MLP neurons of a small language model. Each row is named by its layer, matrix (up: input weights) and neuron, and shows model dimensions 32-159. Each number is 500 + 25 x the weight over its row's rms, rounded and kept within 0 to 999. Numbers have three digits each.
After each neuron's rows, "fires after" lists the tokens most often just before its 100 highest values on Wikipedia text that the model never trained on.

L6.up899:505479488478541520490465464503476504496463488501474499526487487514508540525529489471552518494526542517472491485488473495523486522481502512513499541487444551528537485522539521486503506526512517466472508496520531464512517439536472502508468495530502492505512505478499509554492480466470582486464515532512514469534522501513483500488469491581500494478502504512496539496475510504447505514516
fires after: " B", " f", " F", "F"

L6.up217:541534528496494513477463491498528482516546494493477517522466518512470503523526500482501524506508451518489498519503504508507509497497459485459484491480510510511525471543503462526479492437501537498481437492529476463491493506480524466481511479509497451494479537498490515503492506527541501511489531478467498530495506514453505509522578556519503492495532512510480466544516525541542488516442
fires after: "c", " in", "s", " a", " con", "d"

L3.up787:495519476484504507498514511519494504499506490494487526537507485503458551518508487418510530456478507539522484541535500486494519510507500472518499518530522511492517448494466511492494537475533554517474550502504537487501534500488519477490408514502512481494539553523481497525483486474527454513473503548521480539521464502503497510503493502494499439507497512523493487520494501463502500480466
fires after: " P", " D", " K", " F", " T", " C"

L7.up246:495525509474453511457503423477535515521558449526516478527522480481463521520502519497455486494496511529476513513516458497481517521478496482496493513502525500516518491511514473426526532508510500472502513472505517474493519447507493488521488542544489482528526491496489564526465485512509512524516523538486486472513521475482460493493495509529484449536527533523512491484515516505484499480479
fires after: " 4", "F", " F", " B", " 1", "B"

L3.up570:486491446488515522530461518512505498532497477492481525495485538509456535499517501533510496498464502519467489531520510526483517503475466534491485491404472471499488478515510464462500495499502466516480490469481478477491521518513498497503518580560518472522473463522541458515499471552505521529510472517437478504516494504493495512487514465519515503502504520511509505505494534507488517507524
fires after: " |", ";", " L", " D", " G", " 0"

L6.up619:480494483504450517486472510475461484494489495509465473469510491544517521507484508516484496504551521487493473503526511518491540492484545479533483479484536518480503467521527473547484512491467491484495485472469514484513477516485488486495508492534520507484491473516540444501479440531529481495501510472438500505564471512414538527468498510547564522511494514538513471512481487480471498442474
fires after: "\n", " due", "-", " ("

L10.up486:541529493505464510539453479508505521522504480499460518514489548483500543531497535500543545438472465499474511538538499500483502497486492527460519514500441513499515473537498489474488478463504476497446483474485466506471498498500485456493503517503461491519508502504527482540537467520472505490511498528447459467480527501469470475505516511557538444534522490546517473519501510523528518478489
fires after: "\n", " |", " "

L7.up261:500459533485555517545528527496479516520541511522503436484508487543472471514513483495471509500481495540459452520521488572506461514458441507531472469487497468511525486531525474540518500488515513447509455514517552481477520499476480482476481517510493470506492518521523505515521504485523451500522525478461475524525513495471517502521501484514543505497499504498511502504512544520512495526477
fires after: "A", " Na", " An", " Roman", "ian", " an"

L6.up512:505492531479507490517519520533482496539489482509511499483498461569423495513485479498518531551488541491478498547476508492514476531499530448512516504425500494526472523515510527518537522479449516529467481496483490485446540461498508498484475517508482455511534490494465524511496538500541563469452548512497460502494493534513486533495518469522470502475448520504538475494491498486480500485487
fires after: " C", " K", " P", "P", " S"

L7.up543:499468498496482484459428531497535517505522472482502501499495493515457491532507506533489514485457473506501467517518472507507495490528503518458488488482541501542481474559515523483526508439494532474463485483497484490456477521492477471472486522482515461505510507524528532530479531506482516467493514504427516503447501477492501474514534554493521483467474505507508502535523509497521502536531
fires after: " de", "s", "c", " p", "l", "m"

L6.up176:535485520476525465512550492487509473510515503510431472502515527488446511510532502494493521496502520501517523511522502528529524482471462481502473460489536522510536507503497507538508476501493507464488488484502532484475529500471542493478472498497459488511533531556502449514525470496573493503485504477494481538530517512492494485521509456484477484497504501471518475477515489552453493484475
fires after: " an", " An", " no", " a", " No"

L6.up769:517475539481469519487417467484536498533558490478469529540545468512551477504502502436475519504507476449510489489543479514516478488496497489547512490494521505481506481537546490479512507484514486455505490480501569484450508506500492478500494505536494477510504536473493559518479481510508518453518526528499500449482442497495493544486508545523475468521501497531485493511530516502508484473490
fires after: " re", "p", " co", "$", " in"

L7.up90:538470449501487497472478494519498512518496483490506508503495487504543493526500514496513505489496483545466503510511510534462548493515479510511479483450528530490511451516494529490531524493507486511473540500545510528440498510507468487536525486547548494510492492505494515535510532535504505513515517499486487561487518508498506484532482473543471466453498487494484519478492504519495502531526
fires after: "f", "d", "s", "l", "z", "h"

L5.up693:495462497503493506472472517479449503479499473494502513494487483507518534503494485521472524459522509560466490498532508496478492493494495488508468520459475551500511471523537492483494488436478465482474532478499490473521498493462523528485475525511510521511498482460532433508520473532514527440490486501448481467533481501456538523487524475514541486506492517476504533487499522492497501518479
fires after: "\n", "|", "-", " medal", " "

L6.up125:497477471488518506468491500510496495481508493504475478467502535520507567509482496475527514497535503507514483459511480535458462569515520520529488481485485504494511481543531509531536495504458472509496492504522542475462472445518497503511458501555470506517528545498511463547509497506491520474512523504486499514529473523496490531474493486505445476472454506504511497507488513501485455503524
fires after: " sp", " ch", " f", " all", "%", " F"

L6.up428:500463519520519485513522470502486519480522483498516443481519507511427523516502452523511478489488491521423475531495473520486488504493512506518495476501517499474524508504553536507511514498509441509469504504484564505469577468442458495477492512503465490516475501539457514523495492469522512494514481509492484513508513501485502517490509445490520465519491487481529496478477513524460492514525
fires after: "ci", "ba", " Ma", " Na", " Me", " Se"

L7.up354:509529497522469511499496498516460536516502486509499530470485541513466511481511526461460478502500511495479476500508523553482484481472502483469495492507508475487487424543460512504499458499475505494530536529501477464494502527514496494491508525550503478514482507514488476508489452509510495499518497481432492490529508492450528511468502490547544527517502529501528499527530512522478499483499
fires after: " (", " part", "\n", " hold"

L7.up691:544488483518528506469479472495460506509520499491461482495489501511496525528488492508523508488554494521467484492472529525528475521509510497472479477520484522481537517524496537488522510530465465479451516533498508501519506492488514503534520508543515461493458539501437472528486483486495504529501522531508479555519495514484483484534477503529509475469529490447493523500519534559531508432535
fires after: "app", "aff", "f", "ar", " f", " car"

L10.up22:534497491548503523528507531496453493485539499538523546542484487508531533540483483508466495501491456494498453473487449513504488526528522489517487517502511530489502509488470491482532508447481464491482536466487514456541531509479541500505525484511516497515514493431482445520468494459501478497506504520465451499514512518468544511506495520535495461452447550505509483489487480499490519504532
fires after: "s", " ", "al", "ed", "es", "im"

L7.up709:536537496500516524513491521497477474518524498550473517462506476532501517509465510493492507508487522477492483513512466512454485512497481475530485475492491496501507495513493491505505519478506480484491465475442552430503501480487520485492507540471493448496560491532503498545489492495470543476499533501493478517498477512493539509483498522481507528501525510488542510516528505444499478523438
fires after: "y", " c", " a", " U", " A", "cc"

L7.up272:531455490543523453490468473487487528494531496516480521470482561488517494504516521508529487500508512509457468503539537522498457483502461469475510521507492487525480506560489509520544435488484494510495531499468502470494530500481493497499487543521484490497473522506457474504486479522475565477512525523447500468501484522489489535517498509527531486497522502492533499514512529521447528463463
fires after: "-", " (", "\n", " re", " \""

L7.up943:539535483537494523479516465499500461574469473484470512533505472512451557522549507467492502481465516557471525516504500479473495512498482491548522534525483551522512479504501490489504511531503497479462521487491524510482527508489513476506484525539509478525498492506493494512498465488481490506480544565526477511510521522514497482520528515514471459527512498490484513526481534466455511505494
fires after: " B", " D", " F", " St", " G"

L5.up364:501494534470487511498493505538492517493509486470485495478515485512488477504480508460528483482497525478487501529516502558467489505512512482515496484445553511498520498503522518463519463507501479464499484525478564478419518521512514489502492502498493407514495520489466539530472492485469536489518514531494502499503483490507514517515431490519531478524516510502519486487532518518510498515512
fires after: " Con", " con", " in", " In", " de", " re"

L6.up364:498521499528495500549479552523520542531525462513490475474518459508497507519530502499537516490498517484520495516522481520508484489503483521514534539519501501498483499528494470522541499481506497476472487541465478475511514482482528455485498524503512522524452482502505502504489494491513481485467532476522501500463504473491476550469506512483515503478513517555516522502551519477528516469473
fires after: ",", " Ka", ";", " R", " Am"

L7.up658:492540502510465551484447538506488483491501506458495491443488481487485454510536528461534503469483480476510508529517490482479462540507495515509494504516505523524503423510516489538500492474478511477494457493485474488500447498502456449505486516464482459511483562531512494510476511526504484484495523498472482469496522520458518484498531532517485490504515512498528500511514506526520512529499
fires after: "\n", " comp", ")", "s", "d"

L7.up864:507503492501507500491529489499461455517502532470516490492526560509501503527534512481503487485533514558426505537480534490485545509490490550514482442535502501497532490533500477528521511503500494477471483517504546514463478485516533492528521500504524465506509517512522516492484482479498495478508500516460527487552528531505495479529522477540475480468497465456477516482502501502513498486492
fires after: " f", "f", "d", " mi", "ed"

L7.up923:551514525526518495486495516476517496504581481529479517493542515511486492528486516448501525511475466496482502542508514499502497470472487475516517472486487498491535500534516493538512513476490477499500451511471476447517516526465545459474520537504504448509501535515485529527479529519516458473509541502456506481522529472513481518542506506504529470491530514533571442520515500518489521529469
fires after: " in", "c", "re", "l", " a", "r"

L6.up31:515483511455506519510448525508546512523505476512459447493511516479501514497513539496486485483447488506504513523554474551497501501439469456482470490480516486532519490550513505503479468507500499467505488484478540464497528508481503461503500508477457499512541482519535481520498456531504555482506486497470474559509505511464519552547478492494505498505526512511523488510502554514514496535477
fires after: " a", "A", " an", "cc", " may", " h"

L6.up942:509467450503487497506459504524522546502529451500513459450480509528524514508492505499537521491474506521476459505551498518527497507448519511490517449437499487541501507529490531531496514477460515505468493475478539497431474482490538504504511527478475483506513522561518486518485456529531546506512470490493480507517498537504501494497445475483484459488496480514504484522503529523496485474501
fires after: " a", " de", " Cha", " ca", " an", "hy"

L10.up1003:523513495470468520503494534515476478519496523511472470508529575498502493490524501508464504475477523489508503547505499490469486485519520500494505486520458484467532488564491494448502486468523459494465499497496490444502523479535511506472489537532499504486528506486505476529491473517497490519506504514472420477520513467498484509492507521527518500512509468524549523506459510473504469483498
fires after: " ", "d", " d", "ed", "ar"

L6.up149:488506524515496474544466497509508472526488485513492458479485490523439524516525482518484539513503529525445477537495524508505500500496472477510498490475518504526553456511513490481517476484492505508489492487475492466512559467502502496485472541498509422508501492530495523520500488536508517498486560521475468523504529534453473557496518497509496481506494513494579497493490523479485492475467
fires after: " H", " I", " C", " A", " N", " K"

L7.up260:521514462487529509466505451497495490445520483491502457484484538530491531532529478532509486519478506517497478520523509500473523540490489526478472519493494483480507460528504465460538519493514493503490508484492523481451551523492503480485499533495539493524498457559532496575476543509490516535520501486479463507494489474476473487509527480492512449497483504482526474513482514475468524479541
fires after: " S", " Se", " F", " Ma", " Sa", "s"

L7.up456:506507517523511516510504520475466520521485480508498523543479484510461512522543499476467507516529531491439487502497480469545534459494481482473496537463510525523488460481497532497542499472504501493466508509502481444553541494482504519505509490493509463506563480495528463530468544482493499555520476507472489537475549502482558542547440495496513484511524530501499516506490500524474477480510
fires after: "d", "n", "ed", "s", "t", "l"

L7.up220:508511552548472510547516479519489523510498473540501512487520459483488538528503502476483472493407517470478484544507467504501496477515513494508486531501483510501501476524453469487564477479491500481490518508467498438498545455461512470491495522498509497521486478520498504525511478496477483561486539522504496505535550480505537498497499503498539450531476489541530474531517516504523507496469
fires after: " J", " Ja", "y", " K", ",", " Ka"

L3.up65:491462528537490553498469552506484471559538489493512519477488505505467502514501510472513489485439485504504501506499475548474430506484510522475481450476490531529522467549497493535491515486481472479486494523462475506488508492502509440501495517504501479538466513512505494513459487497481548529509517477498493451494522495496495495488456508522512469499469507490543480483496520541504477530516
fires after: "\n"

L4.up468:511469506516503542446444530504499470547538460470503481480490512505496498534500516524482513501484523550537499537532485541501456507476532525483494488495476493560502490495494495522522509520467524515487486482466467468527508452489522469495524500532466492532459494473504461508450504509477523512466552514485483504511500501509482508497476495509485523493471508537512505492485527500491487554474
fires after: "\n", "-", "|", " =", "---|---|---|---|"

L7.up35:548529481533488507506549510445427496517489524474497539531513500507499470529527515438515509511505495518454509513504495483499501521484482508508491475501513531545520506500495500555530499547490511522497504503482493483542461528490520486515499482518534469506481472485487489511489512466492483537467496496510476474519548502513499518508482476513539514476488498448468498531487487495530505474477
fires after: " st", "ct", "ed", "n", "d", "st"

L10.up415:520528514508538521472507493493508470522515505469453514511514529468482533518480480509497483467472533458424487487519496480535523491509479476500536520514473498497537486497477491499493481475528508486446518506508513465497526483479515481485430480493492435518542496493503463500504487497496493531478489501464515545525494507458493494561480509508570497488536502473531536520511505523488469485473
fires after: "d", "ed", "b", "en", " at", " D"